config.toml
norm_eps = 1e-05
positions = "rope"
rope_base = 10000.0
rope_fraction = 1.0
qk_norm = false
tie_embeddings = false
init = "normal"
init_std_qkv = 0.0237
init_std_up = 0.0237
optimizer = "muon_variant"
lr_mult_o = 4.0
final_lr_fraction = 0.1
batch_tokens = 65536
train_tokens = 426900000
MLP neurons of a small language model. Each row is named by its layer, matrix (gate and up: input weights) and neuron, and shows model dimensions 224-319. Each number is 128 + 32 x the weight over its row's rms, rounded and kept within 0 to 255. Numbers have three digits each. A neuron's up and down rows have the sign that makes its largest values positive.
A block is one neuron, or neurons of one layer that tend to fire together. Before each block is what it responds to, as a language model described it from the Wikipedia text at the highest values.

Word-initial fragments. First subword piece of a word split into several tokens, often a lone letter like h, l, j or Col, as in h|appening, l|iving, Col|umbus.
L10.gate192:129143131160136095183120126168185137116159116136148148079118122158137112093119092113137094164062125093123124112062129129091152115128101112156116162131115134086130102182070102149102092096115137111096091145126081084114137127091157149168156148153123139120154113140115065166161122115104070154
L10.up192:115137107151129131133166110095108112134165133159172186097141096119166146080094146164134077069102143133066049159133113117109127127153103117175172070127165135114135130124169097120134129164152129116117200108058094150170113125096058152154105173088180094100136148101105057137118139108118077109
L10.gate263:089102181141111131122145051098152084142141142133155082117134147140116168145152137113169119154160149130134159139138121110127101135134099112122169123146120131086079157103121210130137081132114124140099114112230143155101133178135122136154116152097159130114098177061142152134154161168117130092
L10.up263:151075151128128167126116204105140115153120093103131093004105142140134167115144089138176098149163178139112154100112105062158106115117144169129009143112207203165118135093154157171120108068207124113113136091080109095126096112127103123080082187141123117176150163080162149120144132135112132061
L10.gate293:156078136122113134141069148072114086162132089108153110099177180130168115081118160136114139140174128113101140115105161119119101082144074153177191099075106081196119110147097064105101148146161126176094133111106106201129176175127111108122097186114078098128083122091121085091178126161176123107
L10.up293:132172141078173064150052106091163123135107155093119143112120136134117091081134122142139129087124153110133172114101110108134120107141187101140111181083119079122125182163085086151055138114074158130097097098144146116169115100119136138103101105149135095185124160128163193151135133127062131130
L10.gate372:146162096131029144134135103139152162092088137115136100130093150156104166107145144110114115100160161080164127125064119101091125127137132173169078124102117111090118108134065169214098078123149146060111143120131141155106234171094160063123141139167084116183101141149083093132149086127138140120
L10.up372:194098127072152104156146118129121138120121146175149160099175109146146112135138156156122136108148137091044113156076148142147162133111140147106174136190153099151116146113131173153080124104168185105129173167123149133115175101128142147106123108159196108137128107145084151172181114089176090110
L10.gate375:090128117172133067074119156145145116111110143155157131129167124121104106060187154119148111122243115059136115170173176126164174168153141128194138178102069146106101104131124135101127168113136104122135192145079125140058126139103167136132148099128082148125168102111099099156079130134150142140
L10.up375:127131163057159118168085121102143073142119079128096088110062057130097051139145159108071171100125129061155110144076118138201138183145112082144162133089125148130175082129156107156166165163120144098127184185119145167107137058131121145095138024109100130071178125146156117172136144159098124172
L10.gate454:107114057143069124089153119137072095101116167143142138157213145170120145157165136106105096143126101112126127199113077145178156140120094132158144104133187119156132124100095161105150129143143102089121123156092148084113122126092104114079032153125111116171109173129111129185121137112126119145
L10.up454:159184135145079093101142163152123135124136128160170175173147166092184111160114178109117146109103066083093110100132089141128143093177114130153079150101101167131124077183092147157138120128159149168042174065143053177114106137054075114102079184127180076162142081112137085125140092178112122116
L10.gate540:131132123154120150198119152153167141100122146161118130104171159152168043157147168106083124139154090070205194138149140088109068157135117153136062155174133187176142131118080163164134115083136112118178110121099139140158178066076109075104122184117097104141138111136139083132112122124162074137
L10.up540:116130159137106118150098144088182113137145159200110144145116117190124161176136081083108164082163104135088088137123091152091105102103110130134098097061081148139099094079122093173123079213152105127147107115126137071124190135101111065118109134085117140111116150127155140090127170138119131154
L10.gate584:132105121152100132114131116072143119142100099142141103133122165131099084067088200145084178215134068144168123106114123124153147122121099180133129156097119167119162124095099138193153175164094149045110172092172079149101121125123096126114170186087116092159110150196189091178138152135121116126
L10.up584:113149168149094126103129123115086165078108100071104102119120075119126089154119111143130114175131104150112064098085173101151148141170115119095142067086130136157067096095140087137092135132118130154173184128172163133206127136121127118140131160123114146105098154113123126088120079157129121149

Census demographics fragments. Word pieces in census and infobox boilerplate, mainly "op" in Population or Pop. headers and "with" in "living with them", plus scattered mid-word fragments in tables and statistics.
L7.gate74:144133159108129211169131077100141123197147106084143092127116101114142112136162132123091178149110118113126174086061079156172126093102121193118192170113149106142111196109133160096121126088184132174134131139076135079098102124103102184140143123159134086181132133157097101112137093168152155091
L7.up74:077148095155109190106104104084155125103136140151110134177190115152175143122145163097050134127125132151173118128100124149078096124136143139125161075111156168188086151159120130197146141082128152141101167149158151126124092189116184117174098143121129102139159156065155090123155136205128094145
L7.gate361:101125143078095167175173122111138136081131101125094110101104105134169168108107163135145129065153059175168166093154183109113085098089163142108087140137120191097111075157005141109197151097180157161095037104171133124120126139112107155099150186164107135171098132118131146081140142138104122147
L7.up361:096158112118137133191120149099146127180135118149147170149116097115183162088164222079137141112097171153158114041061108083131113130109155120154121145131129124106155119106079132154142153110100150124084120104116084112149135109143142170113169137110151114158159055135142127081132115100166135131

Field and occupation suffixes. Final word pieces that complete names of fields, departments and occupations, such as Educ-ation, Engine-ering, Agricult-ure, lawy-er, Ge-ography.
L4.gate210:113127178132100142077157138154150162111109151153130148145103132179151078139106132109097134192087136123176154097178156135101107118120239104149191099098074165111067213169117064102152091088105147124108097165098160146110137130111116137088135156117090118142129124163101151166073179110092167138
L4.up210:022160174131111094085144046151085165158176168111158096191106154103170153096166157113105147142091099100173157097187179129117113126135155146150137125104077160090159103092121089130140129207121108084119153081109120164117120140127150150130141168142133101072159108113106148097094120104146135159
L4.gate271:062174121124109077097094110116095148130175119171062168132116110165124143154194077143099116198093110141102146066084137162142149121151145098156151130098118113091123141142201134112159124104058088114148104114186117077102162130153185098144126120121145148123144116158109132140166112171161121162
L4.up271:125111137147102128138091194150089148162101113129080100088183118124146123173177124110132151177114149055129149108188181119168125143081172129080168104150115181109111082107097095162086159101089174201129145094138127150060145100136149135169153146109136147191165094154130101165069116108121131170
L4.gate288:095125102149091118155094114099140132118155149094140122158139141113112156216148105143107116153098089149116102129080133100091126050140170122141149126143078144087184113147084145114127134063082166157133136077198133168129146170100093116137136094102085139096162125148119130135146143079118140160
L4.up288:147180123078155063081108144129092161090081147119099103114108112132109162161109168213113084123076125084117174155105073156103104137228133101135108097116148120138144143146106160104121098080108115131119122115152103102109135166118130132061118127124175136109159095121161172085099118119130112125
L4.gate584:100133130183111103108156084151093131156134148109140129132190132152135125148154110122126145092113066124121161159167132167186168143158130100159144118146059110109134095174125106114149166114132047100156143186146179105135112115150136077092175188120065122177102201156117130156104095163141159201
L4.up584:093152148142135085126126144124083129170078164125101186102147155112169114084206152141130147052135128105137072127174137143114107132105213091139158159152048115107128112172167122120153171110181177182175157144160137166147094196156070114156133112120148124065151083141072117087110076148134161123

Partitive "of" after quantities. Fires mostly on "of" after part or quantity words such as rest of, one of, remainder of, 80 percent of, half of. Weaker on word-piece fragments after b/B, as in both, best, Borstal.
L4.gate120:186134160074079141102186110165106124080069091147137132152058162140156090147135110179165164120090112168114069026108152101143100139128118118110118188119132165079141159113096111090127149139130074144170116101155206113169072104093107144138123148153133164123129139083182150114108179129148099150
L4.up120:184169184149112148172116141126096150094100123184147107080147125157131112123123103153162111084100106143069079113075084116134098141134170157033131178126141153073129137177125106151098109139197179170164101133110176162108090094130115116128098115181070131117092118133085124151060155079110142085
L4.gate231:074132145090133155121092097112070165077088114091161170125145190113138145059104145155092131181180132111107080130151173161154182190109112140118101183104134126140101130083111126126103141107104132122168094216122144127091140124143091101083184168147098075097052126125116106120161145146161098132
L4.up231:099178205083130147110157126113099156115098100094155204130144210142123110125102131140116139176177132059124104151123178170145137167164095152085091150159123170141127110109147126110109165150126122128132121144117104124093103110145106124161101102177123152079090148155140110084117132074125092117
L4.gate334:150168153150079133233155117131074118143185083152158192147172080118116205154139145103163108078119125097127056133135130138159136135083097119159084135077123143133143126073116131159128120126131194124134163175118172171109140145072132099075147134094130121131067078107111056142132173106154088194
L4.up334:158161092114110140078068141051121185104152124118126164118132147116077121127090133156209101095068107117126129067098161117107112123119107158142160104123127182120067124128108104188051140111153189154143127148136157151077109206182143053150107105134093152106114121135176139163091112176132152147
L4.gate501:138106122094125133191141141078151124192161125174141167145139099049158127098122178137112093171086108159081145136142162044160160147106094130108070128112112119097085132109203116159128084120138135145151107162117114157129146067167073095108123082089160156107095113120206074072137154158130145121
L4.up501:141071181104103085157082080119144115100114087073179131145149093130089114154138103142135164135084112102144095123152178121112118181141123067146133116117095143126119101113145145120134126135165153125147171188103104104161095164079076149111102188096158106119100097107057183097154173110079062133

Mid-number separators and digits. Decimal points, thousands commas and digits inside multi-digit numbers in tables and statistics, e.g. 13.50, 23,512, 2:08.15; occasionally mid-word fragments like sciences.
L10.gate87:128141176107181106116106130084140114089164140059098123137118138110157125149143121190115162143131126156148084129112148110085138114105165118160135120102142232146096078141140149188094118126125151186182126119136162133188157141121161097126150199153105080046102130061124198157114148109162141177
L10.up87:129082083139118053128126119096114097091127137136111073175134120167119153106131113111163116096134035109103102142167103185101156095100114187099196171073129112107157155140117075155146128124143129149166203122119061106155174164093137071088115145100169106072164126127102157155118088158127125155
L10.gate141:092135159109112153157115131086111154104175117151162213090093099179124157124114120070144117076134093106210088133115053134149087126124098176133124152115134151122149111102097138166133091050097126102130134122172096120085123183112066166099146185130105091118138156088089111111132066126118146123
L10.up141:135115153134139127119209107069114133149118133107096138127109175097093127161124117100155121133180133149152199131139120082116111203156120145087192108111144113160183073112132132200080085101134111099182139083162124188168146128190084207074148148157105135152134128110151117159164124136164089186
L10.gate142:087130128102130101118104100150114094119134092156175132123196116183168161132146129137132145063143083159090166175146110095157098107139146173064133154107124174080081149166077150140131150134106123140180170119104215113078159148123152176153133114140050101140109177125195149096119129147157110138
L10.up142:145114160123122133154106133148103089134152169134195137147117153163129139097194153092146126152144148141159118122139212127169141122170140155099137127154108128158095129158079164124118089121108142120147126131092103102099091134099145049104112062071162147100165136128131090115122173155123135086
L10.gate465:128081104107116104149229162067177107072161132179139132083139125154144099116104161132102128162203091129133130128153149152127145134151122088151181109116149149149176089185121116066144142167120145135129098184119087089146104133105158185130113118177173089145109132078112132139133114123099151132
L10.up465:131093136156169165162138147118113082180099101166161101197129105123183177095132105218172155110119118096125207084121111070154112125153138121084151110154132120119125121125081173124118199129156119127170136147085089124115136101132126162088116191136164191087156127176094138148122160106097153155
L10.gate480:130151055095170151155167162154126124137149143154096148150138130096122137140131086144093140120157097085201173131090138133155145172075067105124129105124162136162152110124123116157171128128071155092104181077178117163083101144116165087107146172201156184187173125110099158137151134149122147127
L10.up480:198119139197115111119106152162128124105145160126166132110143105177176124126068112188104120098098145129150120098133087119109108089135127173118167149057149125074147156138161127099104190162146138114106117143115141160099083105091121149119139133107139159157129151137083096175145055139116081128
L10.gate531:170150152092116126187109128104127186141132113164129087104153108125159126152145152152144118087152087151226133142192160098091090102103109182123174108105097120140096125149175127121105158135151185186158124146125106107167103096121093145094129085122153068152167095134148130164176105146138152194
L10.up531:140133124109113145112100116133137126144170148097112108124150116094169146100057216126172148134193119148148146180105169128123140123083146150121181160115101092176139112130154147136119194114160114112160168120168120080117133154146211161086156147134133039103079149049073211125181126076170110099
L10.gate552:175089112096133199146100123098150109188117129136134118095132143100121144074131158190082117117222132106170117158080160098138155133144126175153201100085129129133136148136135127173156107146171096107161154173125120146131182152150099121112101158133158136159069086123156114096189123121100118135
L10.up552:156133107121165141154133174097137121108121071099122109141076101178191161123103132121072184154151077140150179088141099109120108094098125188122174150140092113127092116099166155071214110171148142132132135179110118133101147132092125176159130101127155137046196129110151166092093090137149137097
L10.gate561:201089116117155189137146106113121056128139104191108120122162154175137115115170083154107202095120094086114114149154097163154161175127151164134131132177158176117166141088165119144160123109110148109117132144118113098163152112086116145139130154159153151111076121188155162108106156179088132130
L10.up561:197079115117146085056139197066130089091150200114141121126145147194189218090127162128158121119140080170151154072109179128138144179124170102123170178103156182162135095144096109113091051081127113100097152097108111140073099134151112112109130077162135161139202152118133115174152094138103128136

Institution name continuations. Word-final pieces and "of" inside multiword proper names of institutions, departments, awards and events, such as Biomed-ical, Conserv-ation, Academy of.
L10.gate79:083125082136086113181088157110097161076138145099095126186092145133140113076128155151120150137140116151180110123194166151124122114110119135135111155186173141129137106203134157176180166129109130044150124162086142048100148119080153163086173125148119133080112141141174103150087136103199123165
L10.up79:084091109162161114125076146155130112089137143177074144140107123144191122119193113174124113085049129125102092115125113065104159132169126114185120094192124137154103084180153102127120095187133101099154148173091197109141145125108155188136093125105098109174134149131156048113061064165134160174
L10.gate261:124166076124159162193117086088154152106138139193095149153169115134119145131173161114137124135134091120155114136173178139154083156129074147173142133153101105076143129184152102190152120124204130094138110172213154186120136162116141083147134163117170151135119137101164183175175145157098188145
L10.up261:057135141150127140207143130090112064126161124085119098139083114159115112115116132104157094152084147107158109097111134053124091070091107120142160109069195129141123156049108100181108140146133125130184071141156140114140170109124118138095091102143170140160124133151110176103128112165131081135
L10.gate309:126151107127124125116153132160087182132154089092101106149127108098052122098198121134086131138105148179131144124104137071141072186114119094156068142107103056155086115255126090142152134171142106119092116171123114127134178126149167114035131127148106140104111091101114121129089163116125135108
L10.up309:121084119119147110124161092163140117084114189170147122174123128099097130135133154104103123117165142090110135112111193207129081132188122094137124089133112064125153147112153142105118129127100114104160129091086139141142149174159109122083125140110133081178145169105110094089117067110116108095
L10.gate421:158080178124182066124182082130083165158116122116128158129116092159163075152080103160099091129173116170201113195173118148174103155152188097120136108073123115102172120120093118091136129165117123117134143099112158120142123127106144136101164167088141139056098139175095130099121111106160134076
L10.up421:139104047085142120162136120110118080105140117123134196079106102138150119120144119083164112158160124125123069143148160139131173158107108119111137141101107116124112057092145106133123138143101138193128073102100178113170140120105124163111159108144116135096151149162132169094121099152093164084
L10.gate441:106095147096124156123104155151165103091076110093110162123134139179123136139174139151172115187124101169124070163107162148106143146187135085151070139101094174127171164149108127138142103092115134076163136163094121149148149136106127104099092190149110126061132133111139098130218131114107115113
L10.up441:161088175127120081114111128132036072160130087147099176169158149168099114098168110094135168154128163105183104098121131132101110096133113152092124129148139191100133112153120188128159085143145164124188119115099129132190101091118147126086116123120133145102099140093141176096133118117127097106
L10.gate546:075087109111195148137108131145105094120106129124079132136132123092173103149122140138156087165156108163156149103134103113176134142158117124136166154141100116181094121127119137181162080096170139159143122114149077149108155168135092105089050163178133115127095115116097174151170115103149131157
L10.up546:104145162087102129116087084110088140097135113149116178108051105131190150096126073141141193201151114147075127081093181097180147133142105122097188168134168154110136225167103128139143102145116128090163039097140150073151076110126179132138171122122094091163105118080113090098134135169153116090
L10.gate551:177114108152109112134080171149166169134135132087110090094105130085145119094115114189101164157142106112145148166138084119116128127137128125184181098101128106102138149132107080152208131223136103135158088150089198116157168098137130117081142136120168154138118136091108181111098111128166106082
L10.up551:122177136153111166154136175180081154178167085107115133162129121153075112185133165132140144135178128140141123110128085120121141138123120111106181178079169153112150166139136134070145156208122118113148148124085174113148104086097124136156124075143123139091102132189155098196117125143091124165
L10.gate568:112117102145113145151095125067138134193154123125114186068131141113108143138131142148097104157152132180139163148173135118135096125134146084122111159194156101145165076130137051128142106159120136130153099105127154082129162113114144153093126140150094144125130142100120150130102097132138178148
L10.up568:134145160114136127198109194135181087117047156074160151101145118115163140096134105158067141141106142179171070156155106134165145069093127152100185153170098136039121107141143093136110101147140085134110106129129151143151103123108085154136176182169066170154171147097129153141088134139062139129

Day number after "on". Token right after "on" or "born" that opens a date, mostly the day number (on 21 November) or a month (on August 7); weaker on other words after "on" (On the other, on behalf).
L7.gate264:124165198099116098135121129064073129157102140099128194105107140157111153142124135175148087121118198147147185163130117131118137116179085176188178172132152110088125150161153136171138116100120143137168164094147156124137141107065101156143157111079148123079152145106104103117141080144103122095
L7.up264:160133160094170118142113157071140121106112144075129152107117086145052171116149146116187132138081139155102151138116141087106058109098121168149100168110080130142109143101119117076198132165118157108104107089121161170099180125081160138179149137122098139141133112107144094131122139160099079158
L7.gate565:173121120146170148107104073126171118130099159094183161130158085138048120057105128098105113118138167111110176191169137135091174162185119129159126127209119180103054133156119158100105102110179166092143146157147093155129093114146149135133096096131115135123136145096083132115097129099140139137
L7.up565:122201083189115151199104088097182144087126131145079117162103142126175168085146147125134144125088104131099162108171135110156127120109145164140090121104102135103137146122131138145129140068136157171186142120154182102140116090132144124137123104091150134100113143162069117150135096199130125136

Final pieces of names. Closing word-piece of a multi-token word ending a proper name of an organization, publication or team, e.g. Entertain-ment, Communic-ations, Chronic-le.
L7.gate617:131096135118115158160155132072118162179142119151053136120184128134153140109126145135076152140154114215082108140173170162201147149092107130218166114094118114135146110047125104181200142126181149116102133145103098144112096111161192130121157135075152102122104152190084131133127124084165131125
L7.up617:147090189103138156116132084180137186116031079125141125115102187173178168142100171163123112175080170121089134094148137099175174136135156076090089119156146120122095157120117125107086150140138128081098118137154133147093118069189162101136114156130164109117135142186127147138122152108124092143
L7.gate630:133155090185067099153057211166116137083168140138113099149085118096159126104122151128156161131116112173117091163130163181110124124146177083127075110129124127117129114176162143148124190119132098063126192083142165130135124105072141160106134108147128103132113172147118128145153144121115158141
L7.up630:150117158133127128095127105129105098125064065109077151096148135151101136185158100099137116084132127107169126187100162141135068130094077149130107137060065150060088122129086128111112130178080127107144032128175126081077137124104086132142166131107180157149147147152133113153139105095131108079